{"d_model": 320, "norm": "rmsnorm", "rope_base": 10000.0, "parallel_block": false, "init_std_up": 0.0263, "lr_mult_o": 1.45, "lr_mult_down": 1.5, "beta1": 0.95, "train_tokens": 569800000}
MLP neurons of a small language model. Each row is named by its layer, matrix (gate and up: input weights) and neuron, and shows model dimensions 176-303. Each number is 500 + 25 x the weight over its row's rms, rounded and kept within 0 to 999. Numbers have three digits each. A neuron's up and down rows have the sign that makes its largest values positive.
Before each neuron's rows, "fires on" lists the tokens most often at its 100 highest values on Wikipedia text that the model never trained on.

fires on: " would", " will", " ", " may", " to", " |"
L21.gate309:498527473461501479469481531527463473482510470533499487471496495512492508496474471513487485492513519508515516499451528520520479480497498518503550463506469491520477495528451493513502522479471506512511491523514521570515502506543496446542501518484522467542498500505482518463524519443516517563516452565511498492490480497466495487487500498525527524505527487531521514470533506505519480492523
L21.up309:516493463484537457517501511552509494489540501558524518490504408520502497486501455497464515533509454546484479528455517497522471483498508496484524492502465506488502514512491521532507483499456473496484474511538531476504498508456501480491492518473502464529525490475462494490509524475501508508540411536487481468488491513502496477508493494514482527508511517524520511498519500532507490504516

fires on: " |", " of", "qui", " =="
L8.gate261:516521507475476488479486488502498531490516489541506534502504468516520534475489503452524506477527525523481455479478536491500514529451467483476520426517485495463497501495488494510520480525501500499470535444490525517497472519491523510517494515480482499491513490515465483478531455488491492501494455468493506547465497504510504482456498523492475500469445458525560501479537468511485509533486
L8.up261:528477494507473557505499510507461500513489477455501473496430474524456494476505471463471463464490515533475542522487542507498517510512500482503483498478502570522499500543472489530511484525507508502576492477496482518481496508464476465524549482510519486542512497523495491510507492470473498476508513494497458516459489528450492482507518506509463531535505522517470517489514497535536521487488

fires on: "–", "0", "-", "1", " ", "9"
L21.gate389:506526490490526492464457454506498492493494525525507484459474482494463543531524515444516509522497515535496516482504494545491526541510496506511513490489459496526493501528479531483507514469519514484473512511513548524523551508491471518487515497508518446517505542473503512535464511494498524510489484527497513493491491517481477513519515527458488484447520486497475502457504507560558475532522
L21.up389:526552491473522514496483476477493489469469510493490524509510477492504522505504504453504482496501463528480520523456472500527487475507545500470489501505470521451480479465500503510514437471543520485512588508521506485491494476516469501507478485497501451449511495460487510488522496549524457524485510525492494511517473557517501459484492513516497442528490494483517491504533522481494493469508

fires on: "\n"
L11.gate436:502483491504550525541500473545479505506481491511482538531500505501500487473461499518464494516523493473532505497477516493569473522475487531485503451516505484477503478482482501555487470479462535483427509453502521515498552508457458546497498504483527542501507485517504468522492477501525438488508479466480489534533463487483530520489513530436488482508522468499477520518449514462492503500524
L11.up436:525488466467477461488481539531498505485463515523523494500540485487489521514525453501489494516555509500493498488498500502521511522492494451506532493472500487510512520480467487506489527454464495485441519511516484503526488490481485544477514517502507511504527456501497502489489491470509465508477479485513457461499461511490484474537485512516492489455493531464507452475497494439458511500519

fires on: "2", "0", "1"
L6.gate73:526482492476511464494532440508512523484485488510549512486468554535521519511465499541499511487493481507512508460483455467511490489485464545511499480497507479475515444500491487481469544491530525489515523482477513520517552537491494477529482527501477487484478484495469514532496482458516489469489499553481485475427509464513556518534513495491493485488495518520477532496526505450514461534490
L6.up73:469475527506496504494489504518487549526535525513457487533493511515525508480519503517545488511491526496479541503487483498488506501522545481486474511512530512481453525507472525525498530480493476491512475477509531471507500497478528490510513501486436468507512495495478455503513565439538490524475544455508500479510465464487461453493519514503531501501551498481510474488459506500522448515471

fires on: " |", ",", "ch", "aged", "ni", ":"
L13.gate442:488461497507515479481481528482528542504530497549505527535516488502522488519471480506528492510501493535477476475494471484524479508500493464503500484502525518507485485556508537536506509473503476510502481529482494484456497521495478513473467500486473490482494524492499471465546555533536480499515427508507468541538487473473510465509474484542523499468477509477521472452526490514565525469501
L13.up442:463479550525508518529535480500473448493501511506488483483503495469483487477477466521548517510509511467473495512518495485489502505488465516464490542518499500479426498471497468530530465491465474531516518557536516485541513491520490498511484498505475531535531506524511505451516484506525453498542489498503470520479512457432504473492512505511492496498470517500498468497502523522502487474493

fires on: " |", "-", " as", " NZL", " USA"
L22.gate342:477544500513534481472499504499504466520500501541483500533463524523496503497502536500470477535474495470493497478460454460489481506445488573493492505546506488497479438468448490513502512498499530512494495503523500512532521526541494495499541504494510491476509508496494456471499484562511466515520485479524475530445489459492478496475475464498536487499502503518485471508506537454523499551478
L22.up342:482511442488476538473503531500516501503496528515451525487464455470509530526495497535485494486473524502532492475487504495506495473495500509507539478477526475491486533482482507473494565503481526457487501501553506533468495486461466507506497521520508429488499521526515480477518463513528474520474517510448511554473451500486461464504499500518499494532484536532496465514492509501492456509531

fires on: "th", "t", " /", "Th"
L21.gate35:551502501512527428510523537451496505497468482510495498480557466490473491515520535515507512510511479484554501516502518511502534479523531488500498530538516492528494518489448476511506565503467473463505475485519492519515493512502517483503512488494504527532481500483494522515522481504461515464521516530537494515495552471504502512528506510480484512535514531539533457479526472488452501493547
L21.up35:489543500548451502490486493520501513530509507504540522509499496470473464490521515503510491560511500538472525487468520471506534536522496469494494505466503516541495488460495504514487515528511531484514492491504517526478529468528510510491487497494491530472508490469525515503491502522466505499514480484465479509490516519550513463521529524493542503485443521490499518501496508479539492523521

fires on: "ra", "o", "to", "ym", "no", "dia"
L10.gate309:483533485483521508489513552510465500443500506510493478486495518479497524501495495477503518498531516478521514460514476432536511465489519476495492495531472533525468500481461495485476482509500513503530476464497508517460486465513501481519488510524499507542519470512459548480488501478487502538525518489496445536516521484524458501449484490494448503525484511509510473487531571515506513514512
L10.up309:480522477469492480486506490503503537530527502462512491540467480506540491490529486496476480492432527469497524508500482528496456477511510470512486483491527502517541507470522511497494490496508477451559506479494484507464494465501505514488487500504528473498498469525482479500503493478478517523483469517496484491471513510531510474466481527544496505477500502467503512486496530479536495528510

fires on: " with", "ate", ".", " |"
L11.gate618:498501519464465499509500489474455474484469448539509481481498511505503506491501480511450535549486464493514514499474501536467507445500503499523489506525533493531498514507466495487539513485497518503507515474480529518522486491512505497521534478504499492487524452530507484514544543466514498477469470481466511492466517517493523517499514481532489495527477489511496525512474547535484480520485
L11.up618:499522444451466506508478517480471493510506488481536480491502475519481496535525539511480521519538501473495518523510557484561540539434453497495496494487508499492513464507489485514496545483517489536514481501500533512490479491503456474515531527480498464555525472496484493491551502514511502492476506526502494477476519513491463501496552486532494509509521530520496494490504502506532453489495

fires on: ".", " De", "1", "'"
L17.gate359:486479463485484502493501491492520454506443507518490473499517451494479453533498470485494509495552533498500577547512485525460471545522463485465518448480485504485508478511465502494492475445534547536528503474474477554481497467482482481494487464498507429542464529484505484472498492473515471495535529501492515479497466452487515508500494498494495488493509465523514532500492474486504521483492
L17.up359:493493465480451485526462493496508439474498498470473503456533474496501483497477492478479509520495486470491512563541486498512493516534464453480504502500477494504467525524476495477458550430481519531497513459547480474492485458500442512516499464508503549550463560453500493490533458477466505487459493518492481478511489493481555514537504504530524498510458476503508496516500489505497485546534

fires on: "6", "5", "4", "7", "1", " set"
L13.gate82:508486508477528540498486441528493542507508470522498476536499520482474552481473523533516486491513508512498457515501493523549498491495544458505451504503500475527488482527491491523521475494481500485453497496484503496503501436490515525499512513535499506518492488468498470535488468527507517562528491500532476493548495535521550514527496437475503488502505520499470490483536497493498459501512
L13.up82:518522518500528460508466500476451556508529504482497467507505483520506486509508461497519498528459514482506482480511510486483490528531498494478437515502486499526455497549509539457515513532446509528460473489463503466487508514511486468485572569509530478502499510491496515501516474493450500496496509505474515514502525513509517529521504520512525473526494517497483480526551484467547457496519

fires on: " |", ",", "-", ");", "Admiral", ":"
L22.gate45:512531511514461438482490529502508459517489516483474495504503488552519492504486503514475518463525472523501498454494504489483492487445488485454510491502482460501518526528519525559515514502494494493491519510515503502485539503492485485549484523527503475505510513500478474484522478530535420488488495490480492504478457511517489541495528455469493526482537513513555489507550530536533491496532
L22.up45:552486483504461468474511491502523478495515484488480513479503523557525495496475546518521529463494503516529464463485530470505489470466513507476476473492460501485514515488525462521538522494479505467463509527492493491532588512491488481498493558517502477471499508534471455523481490512506430483519485512493502531486453517473472549489507480479481519493509501532533458478547519477520499538512

fires on: ",", "1", "0", "2", "4", "3"
L15.gate288:526529479489500526509507520478498465493528489522521471512521478480481509473531493483524504524483485506545464474492515459510502507514495486507475533478510507477537544499452496482493512489499496506527495519469521489496503508465505513445496516530483473512481521471557458524490496481543509468503541509468482483477481469511514487509502538498488538471504502503534499520513505525490492489515
L15.up288:425458492482510509462520448527485539482508498488516486490483513527488513473461516539474477488491551478473486491502531503524473493500486546509501465536492484499478514523530458499524520489539500491498485556493444488479469491525513495480511504537481500535482498521439528492483481495489473527452543503470479487528505514551488502454514520500508512469477533538506448473500422516497504478512

fires on: "y", "er", "s", "ing", "man"
L8.gate469:577470527537490512450530486489527513461457484520487527493461491476474520502536509486540486481492467513462491534525486534498459498524478557511505491484516534531506547532449527499474504510515503522465518541514498532479530492502499501500489481502498501501507494473468503474498505504518529520458519497506566482497539485499470485542495510463451509465508521533544561462508488527484477540514
L8.up469:504493500478511498513501500549520494459505478521488466493494474503479512545495454510543483441548520527489524501483482518485467521464547520526464560534463495487496547477495541484486490501437512480504515529500509533485490529497512482516495507506525549530477490493497515507524527484557472516501492536521519482528484500473561502517540471530521514488500505505490474520516533507507524573486

fires on: " ", "."
L16.gate83:484509534438520463465481509506500495460518474499526518510555494491482505484507491496484458512467502509497525508511510509474492532530459545547510485515513499497504486513481514515479539494557494522490500486484503469468482482501528522497469474494478507508519492481496476519481457502523516483501544495513512485459528461526521525478508500510521516509549491443496513525520475503501469466537
L16.up83:460495478453505478486485505473522515501523469493503517516479494501510526507497483509524508496499497529454542487514528511544496497517522474488519571498453504531518504501490505504502447558503490461522506482518492506425464489570514483496509462519523480469485468514468493520550465483460499556472477562503492521458487469495530504531473501478508501510496469492499524523473474509485517506474

fires on: "0", "1", "2", "4", "8"
L22.gate451:498522509510567516493523492494478488523514452500462520544497495458468453505484553502483464474488506529496509506453543486491520475486477486478527502511485490480499506499513491528508481504507517439448562488492506489521486512531486516487554483530515496575553502485527523494526517516512470516510486520527581495469475536502470530507487483509540458486473503474460467467514536487504503506503
L22.up451:515550461481488508470479546489467529532505511491478484489470468516461475504511509518530518475507465491498504515515540448492476485532496506518479499503492492511497496540528494451498509498507571505476498491487500501494500516524512498532471520539475507518504483494516518459489532542494507496489478525503493543508481490542461550532493517487493515498501519500500490509519524495492481526500

fires on: ":", "–", "ti", " |", "ved", " particularly"
L6.gate24:465508450508485477572514474503541535488505480531497486508493506493470504536475510523479511520523491546468529512511530503522456509489507532490522507491476468499474538513523474503462461512477520499536502542504523482455492488489490506507452491460503481490500482508504458462571471540494477514507491493521463520516500515515517524491514498487474519498470509501444533494450490460556511483496
L6.up24:447492492496487495505509500509489439520558502505504500523470479545493550542481498502546490544495504536524473477493524499526515485489479459476496505481503509515523499494491510530498547483493526508494540482479486485448464487488498524501529508502524507500546496539516480493493511519567464478503514417505497545475444494496481528508465486478528534508484469498540494454492468466506472502498

fires on: " |", "8"
L6.gate480:488529451468497516507491496481475533512485459483514470523479518505487502471508504473557481485497550465494494464523526520540515461468470498470517455508479548480526470510511461491508506488512496495519514470515463512499485469529506523505512546474496511473475518498522454522496500479490522505522473537522480509537482484485461578490495506489540467507548501502517502510477530478465496494508
L6.up480:512505465533532543486506513505512523502523464496505522484503509498499499489503494508511529494454500518553520495508545498483510475521541511488561470480504499503518518515527496495468497505498532519521502512452521537448449513507490484464533510502455471474449494480493493496498513499552489522537539507511562496471502472468481534532463510511512528481499439488497511504496514488473500480513

fires on: " ", "9", "1", "0", "2"
L15.gate127:518498532535496505514519529499510543540493509491561498509502491501486537500542536515508540466526475542478517550489490544489527533564494476514509515496524520503519515495488471480515508499536529486534481527470497477468489479444541501542478470524527512505497551458490488512511513468530498554476463537529516529456506511547465483508492495517521471483504566515481498518546450458455493432531
L15.up127:534522486496490484506487485517489522464480521472502512484550470512518518526494475494510518518519498473548456494499524480533486496518496529487505482504470501471504490465512497544487479525515477501504518524500501485519502536486517456475470474510523532456494476498499506490548521487469457461523530523483499478506513538483487512443506513503553468521492518500487527483519530517492520504534

fires on: "'", "1", " one", "0"
L15.gate632:550513497474493501467491532521481484492524464504453517491543496479480538500480507511514464498467460494482504528496453490542504478492512491524499516463519506533534497511514471426510464528479485458522507496467483534501525469484496476491546459480441464514483526528492491495484517527473491486498504550476480487490503488500485518428481485494495490537519508534539507550485501544478549497502
L15.up632:517544508547483526439528464525496538456537534498486466468480487481483523469495515511468481515522521506506493509500500532513518535512488493475522535497510479489471513517488487528527536543514472546467513537475472498512524474521487485530495505565545541479455492512476525492490481519485513524445489463484462484507518490512503474485506499515485514500499502488503494473518564479478522478547

fires on: "1", " |", " question", " board", " role", " "
L13.gate444:453493472499513461513462482497479488516494461490519507497463506492472524445485498510537467489523501505449504466510507522523517540549472493488528516543505465497507550491492523524475476531480505484512477498526476483501497445494522440514525494482493506493492534487494483522507477516548527511493538543506528502498513480521481500464525479427518503522448509502479523518535506517486472503532
L13.up444:478507457498523517461516491545503536494529461537459528484528500516484522497522506483511471465506488502513515474488477486504484520517510479465493519492527513466539535479509546477478526543446466481512508462491547469510529510497546536491553442459470493466534475489484446481501510505491483539524463526505479512534482500452530504489546521480548499490473547522529495456495457497536465498516

fires on: ".", " not", "na", " in"
L16.gate159:473530479481515506530465490529543538480500505491523506482514517533499505490488467443502441506554514492470520484527493492463544493506475497518503500519526499533517519508501501509493477477457489518443537496481475516517506495520493472516480466480496464509550511475479454489510490486496546503486524483511492531498461499509485495529488508452510481501507507504424541496512487474547512515488
L16.up159:506530490522477522523479503479540460512491498515475494526501520518462513507471434530506487529481517505512504468534473496520487459509487497482513532501508554471522474503499509515539525496478491489475536519517488556468451530482515523441485510519477461500486501487507494504542471452473467490505482490470530452497512475467528526515498485476473438474513504484507505525504511505513516482500

fires on: "0", "6", "5", "7", "8", "1"
L21.gate524:500489513452501488500516543517503519519520494513539460497515477536453460525488503515409522535519515511493491541470530496500511483501500508483478511500493456480490499543513497507481505486530450496507560539510471559480526496504462468516456497528498476452505503480507473541511489483520511515502479489505516486487485490486521474548524492513480515508525497468552494489524490532507466505477
L21.up524:528479482517534533488485505462495479491519490491520473472524464540471491533475455515487524511458508485521490518506475491519494503498486518490466488571479477494499508541501501480491511491536495488499541496471533521518496503549449503519487511545467480513522472476504502515523533445508541505475495484497503494511515474460538485527514515522476503510512448462503479519538477515482530531530

fires on: " (", ",", "-", " |", ":", " and"
L11.gate292:524551526489488496552537491480545533537506569472508474488495497515497436489487497478488505511470483514449497480507522475479495494537463521497518450492513560503508501470505501527513475534528496490488490531527487463541509484519458520495537492485483521458529490488501504516484466476498535516522527462460528480474449502520514510508496514463533486526508495518456537457480494534504512457516
L11.up292:470522483507526507535518532477464503524506498456489537485521491474507495541512428502476527526478483444457531489499505476469496505450452525492520528468531536476513509467490531501487518496499479500549495497529476489502487510549458489487514486485532477448509530517512565478472484536529513502499498513486504464506487533500497536508454540483518488493554544494474535469492551481487515529520

fires on: " |", "8", "4", "9", " ", "2"
L17.gate327:522494528509505490486513454516504489527490541473478487473497475473506489511463502490476493472470519499502471489503535505476481470476444459488503497501455498508543484496441515506494496475540475491530443538515460473511534503540504483534491534515502500530481474509532465531474523532500480527485462494515481537498523507488497473501490518505500515469535486517487525529529508511522514427443
L17.up327:498525523440491451545506539510505480442530509509487486477548496497479482482483505507537498447482443461482449533561476495468496469515468475490484509503507467499467506505442494502476509524521516473487482515546470468489487543481486506517506541475483488537460492469461494529487500517523519524465483470504479486507523491517499500506526507500532485483525535508505517467504521491552504475481

fires on: "ing", "ting", "ling", " being"
L11.gate201:501506507513486482462465514506505532499522484488513460468520495464457504490483514503472522540523480459507496507535471458482509546469498492509467511492528538497456509495498521501500494448466499486503499503483515477503502477536488485507504519547504499496495498498540489535504493480490504580481516441504489535510518501518528491514486515522490456534506483452491486509500433512487483521459
L11.up201:503503504529482471446460497511535526538536507446509502514451500493457487534498509464546527538499472492483512517543504506516477477499480466479480514496497522505491517490478506512481513520491443502528460520476527490526523499546499497497471464532524545487505485481535479475472496503478502581548487489529490556510505489484518510511467490532509497509480434463545485494528477475482506496468

fires on: " |", "-", ":", ",", " C"
L21.gate374:484517497483524478483496539508489470458545493530527528511497521499547542496460462493478472493499495503509502499497443490492497464518489463477495524504509461533513475444487521498533496480469528479472494472492552471519492471532513465481487484544495510560497537489532471495463523505543505509520541504528500508531484493519513466512486457460500511494483516486537480480459497508483503536458
L21.up374:492495476505512473494502438516522469480505528515472472467535500504487519490486462513510491484508509509520495485543506499461483505500506490515524479491545494484440505514505549472512534480464466486530526559503524488510456476477491483508477552467505539506484485531455512462503482546527516498443488523498458511513534544487507536519575507555511499526518553527520489498499532488517481473522

fires on: " |", "---|---|---|---|"
L8.gate452:487504533534512446486473469461466518492417473513498490491530489530490516496501465487497507567508522455486528535524542521472490480501485504466463477495464489477503471526520502511472519489478550496493455499504535502451478517525552448477517516501516478478501531524489463484516509530473499517514486503497495538549523522554508524480488503508493472491517529538532537502504499475514469492465
L8.up452:495461474524489525406500507496541525474486492494466483507469467502481504485508521473488535523495511521489548513497529478473491446470528538511533525510508466515485500475489509539474511515520509487532499444476547513437450507529467463468519507536533498483516478496485522517493571518451530500481464498485500486524536488536499512508519471502519502504452496527496509514470501515530508452507

fires on: "s", "---|---|---|---|", "|", "y"
L17.gate376:512498483509529507475543497510506510474487517515512509483543465471488460500491509492509506453485494500491496509476498544469494546461482497475482487486508530491525488468479490499479556546468561514465497543503495476480455487551500499493531452493473535491510494497479447565510521510518460517446509500505570498455514499481491486468482487511474504488485482485525505443500495441483444504487
L17.up376:565452470523498533478483544502507503499501524496514482496509515494477488476468453502479493454510467494448547506494498535488487538505502488483494508508549466510536470502491466523468524523488528464530510481509500519544449501485490522512523486499572509521461502477510479491482504473543497517507506517514514485502532528499496495520512450517510471493486528486487502477534484483491565515487

fires on: "2", "1", "3", "6", "4"
L7.gate316:525518487477504516484528511535499550482528515509523513496509511499475472530462494486499504477535472477512487516501542495529465473499473528497552487476485499494514448488527470489516481485501487511447508496515467510508528499523496505525497554551477507517448480469475457506528480483513527492483522503513503490490529545488509483561517514492453491475519517522513501473498473499486500522472
L7.up316:487510481510517486529500515527505509512478543511482460493534507482536495464469490536488497512494507475454481487488523455487538472548477516476537537510521532508527514524484486484486506526504482537484453477568508451465488524517511489462520542511484552478485512507520520486510510498473487536451534487511462498451485510554497502474499468535455509520557560486493499484512521510561499523495

fires on: "%", "or", "6", "5"
L6.gate293:516481507493481520511475467494475543561521493526535518495498483510500461520510487499480479493554545534533482513521495497484500487546492504506507512494512483458560497501504462489539491479448485503529510527475498492509484509498503455512564484465484507489496487521498491513494498540461481506511515462506552481498441506492516517498505478525504479542478519506489496489458523537503518461500
L6.up293:501474515501462447549513487541522510488498516487493475520523489511528482519525511463502515487515511524520507501494502513498498486543479495499533527552526512519474515493514493473531500507534495515469462471466524481509516523538480538489531527448495490516477449517485494549501506543508469472509506461500465513495460531480517508468502521471510533462478519480523451503501517503449514484492

fires on: "2", " ", " the"
L16.gate520:500501442526509473487493472527569511562487488532507489524506495499518514477458466477502496479469488534493544467533486545517527487515522522519544524472512526509526488481474459547499442489491527522516512533494505497500540477505499478514447500528473514555514504510476482486489478471532490551509518520511506564488524509503485504517492471483469498493530484516468499456480497540526487457475
L16.up520:498493521500506463514507481534475529473520508571498505469529491488505560520507501515515520501496486501532457547490508486451474497550513516532487468518534554496528531485520506522486513497488476521492499512511492449470499547494490497505503487505465519518540494484501483519498516489509523478484495533495470519514533481478533523476498514493512494499493497501516556450558497574555505502523

fires on: "2", "-", "o", "all"
L13.gate193:498489500506484485512500463504504500505461485508505505526491521485523543504489517493505468528513543511513479472499493518494529514527462479507544515515492479491485532494473469534530480479521494475460539512538501470498512494471490537476511488510470492529505500465514460535503492495538492512495518523490496505486501492486547484495458511528493512470532535483479516468498491514526528480471
L13.up193:500494473514472507507489498488488492500516500480514508490510462503475493491508491489477536496482508527454528520522502498489518454504530532509474526522515498472500493494501488492473449513495511511535511506476501528473499516532454496502472486501488456481494534532434455479516496510484487541542495503468480519546516512495503499484496514509469508481590493522451481483487487458515528494511

fires on: ",", " (", " and"
L14.gate635:501505502500435513460456483503547560519518493475474536467503508476492485478499511488495448530505522515497504466452520494503534472545507457536517517531481502528519491504506477493485478499483491489516463521450542523509549510508485541500540485488501507505512469483536544508501522479557488504479446509521491466497479509519510499487504476500511533522518501541442501499481516504508489449490
L14.up635:502536506449490488521487467523503496456552523454526485496497474489459506495504518525494516533501501501463478502466515479527517462531497482494541526474516512492523508464495489513522531501460459516521477505573457509541507512538500516534520486488519483484507533495484506509479482490522504470515516480510507415544484497451523525463516542529487535483491483493493552485496476460475531554484

fires on: "va", "i", "ara", "th", "za"
L10.gate99:510518494493501466451475513471488518525450479498483476520455546537519544461526555537498494493511566504506545493474463516515489499486521493494496521507507507529534501509497519473502542493537512477491528478505496476484469506482508492495490460493500490503496540505516498523524530512480539531450447504513512494508495475495499537497569551535474498501510495510519523534541555469535545465475
L10.up99:507531505518559533451503484532466498509509482519492510491566524460467449492485457520490517512513485502480476525514459506488505490497507515456513500539511516504484523531522559504504509510496519510516536484475523453497532461460531522511498509467522485521530534479425445481492489501474574471503516500455513533506546534504518460525493500506483530508462477517495461535434492494480475492472

fires on: "″", "N", ":", "°", " |"
L7.gate68:446463503500493519539450477496510459532482475509528457496493493541509539553458518505480467523533490507516508483528520508521503541469493539500543511493490500522532493529526487440482529497525513495503496533492532482493486449486474494536479496572530481498491538511461509461497504529537495455501477536536475460484495505463520515526532486485513493548508507537474536488516494531525494502492
L7.up68:492517507511512484507521481505508537515462476530483508538457521502461534491470469476495490509549510516526512486479480521497505480497545512508488507506448510510509513509543527494513502499509506495521508524476520466487477472504509484504565509488505568500475506485514474483476478498492468507447477494511508533498447515490489526479489485543549496541469553455582493473488530482509467518458

fires on: ",", " |", "N", " "
L16.gate512:490479482534487517488511492468516477481503496506506500463538491502485464504443488483490460507505533519512490523534450483483475456549504560478485459540520451483525453513467515478517512464498510563530462510528482466534489526514464488477496531508501471451514477492503508540511545470531473508515485495524531534565514469510510544490504477510538504495505490489484517518516503530520498470503
L16.up512:477498545498512511474548570542481499485489518479467484477474501482490484507447530488512534491473480500526532523522490506511502527494477467474495525424498513520476501504529495522535513488474477509458483497529488500535525539505543490503492511493475505453526501463500490496517468529517484480539500530526496525490514483479500445473513481521540515476475480522511546467480467484543525562526

fires on: " and", ",", "),", " save", "na"
L8.gate350:470531522509523517524524516483491469521454510495516498472481520525525505537496441507503519528496503477457527506482475477525503510506493511510499515493494515477515475478466533525479537451515503518499540482497421497541490521502517518510475463473538524519466447515489526517471517494523483483450532495473523515494535538464515474434451524483521497549508532505534515453489489497476498513511
L8.up350:515506504485517499486490528481476468500454515494527507528472533501443496526467469509565508510505493518488485479500466447499524482496478508529508515563482518485491528512449491496548512523536524498592524496479478514532489516496476474443485486454515467500498491481464538529469461480524509518463486499507499518517529521488474519517510492483485490531525532525552528497545489510447488497464

fires on: "-", "4", "8", "5", " Le"
L16.gate465:463522512460491518517497526514523486525492504492521482489526516519468477486456504478514529497541497491514530513516486499532493490556484472488527501537494478527489534538519494480491463518516475495496537476519498469533507469540531497491490507494463519472506518498492483495504476516549499485507533490516566495514487477510477507502533478441529495470461472488517497450534483540485501510491
L16.up465:476442526487475492444492513504502508499490502488523512521546473492497461510499489525464492482502495510538485537501497551548499511537491502504487520501485524484466492511499505514509540531534489483511498517538529457526506477524513472508504507497484463525542526471508505503504479487537511518530494505473547452502495497463489473486520534506534510527524491498544513532500461456526506484506

fires on: "\n", "1", "8", "7", "3", "–"
L16.gate621:509496517521530528493493486516497504464499522490498528530449497470505558537494555490469507501494494495491441504469513515495495518489522506500489521493482510531515517496472496544534505488526459455448566536471488521484548475521514529501489530512534483498456520492514484522531522483511488543439514496537501533510568463526511484499466502511517451479503461523528514496525504538521472533504
L16.up621:490543513510531525473547495514520478531447496468476505496465478454501538516492536475516466462544535545497507485498533473465510530519525512516493507456458530505507476520479437436480483505511481481525499537471512494450498471490478517522469476488545498513491539500502477491470484506487509512447473493475506555479476507494518524468546478463512474503489512433517481488503528463520541502492

fires on: "\n", "ate", " |"
L10.gate0:476530543488483525519509483542452477491489506519526537439471487505508542487487512516462523512544514452514519478516516569500501502482510487453478481492479480486518521486511524495529509489467510484503493550501493525530487531521510529524540476498538507518501497505485495506536504512505495513521463536447543523472495515534507536471460480486515486520462460498523524440496511520524498468490
L10.up0:532469482532502487505538527521471486506529512495550508511471523501456485455497492480491485488513476476465458512490457526563537512479513487535491459495485494509491520497480481512484507437502490520519461534516501549513526520481470482481547505477470522511489474481488510498510470465495518495516506491488465466429498522498463477541493527537506532462531524511512456523511452477512488488485

fires on: " ", "en", "wi", "-"
L22.gate418:528499510488480482481512527473457510501449480507556499506503514461495467513513513468498510527519482495460488518511570498506506539485494553551496498495472463514472494484471466502513482516508492533533484486495475477501497490508515500495490466493511480522508475545528460520511495490542481539557513498488504477503490472556521488503505517515484526496515505508515499482505496494518483466494
L22.up418:475513483484445486494457495461506510492485495511488486537493454509489498493468505531548497542505530473512458503451573524487530513478472503493510554476449479536491512534524473564509505509523521469476462536517511511479515489515507465506504467508510459481504541524534501528481477446523506523502509521546504508507460527551507537519531480490477501488526489482496511524472452499513484488559

fires on: " on", "On", " On", " Lu", "L"
L22.gate450:485506515540507460506443484462478509537495489503522479496515458500502523494515488535489508516537493522541508522523528533495500526519505554502489485537500508518481511489483478502483506484497536487489542514514492482501526504500533535483499468497507481499522474539493525525474523468486460509498532489492553520484500469513495478481534512475494499492522566532510508526476513583538506505518
L22.up450:522477464545488498500477487504478506531482491476517478486518494450470494479511512477484538506495500484504478488473506515470450540524481528556458564514503510497427497483530480468484513494502515502474486424491492512507463480487522480502433516524482488484482459517507527492503516447479446445477541489504511517461535513503527527527488512499502498552498496496508509524491507563519495514442

fires on: "On", " On", " on", " over"
L14.gate132:503527495490499458476501458482499534506550524439528466491492489516441454492526494512463485503531506503480465472517517556553502484496500476521490505525520506518468525508498502484511478481471539533484470540472466499505528490516519513464519486502467555500507499470474489534489499536482520498504501531512509494428498491522513475507479510483488482494500509464473485497514483508526506470517
L14.up132:501546454485525475491500518500502518494488501472514481474497520494471455482499495513476545513512502494507499491530464503491471461497488497480499483511542490510502509515498499495524460505521523524489484486495492519506493452515519499503458516527475510513494515511479544516462509491439473482481517471461583536506514480482522506533503485465509515507513503510500509500488490498494500480515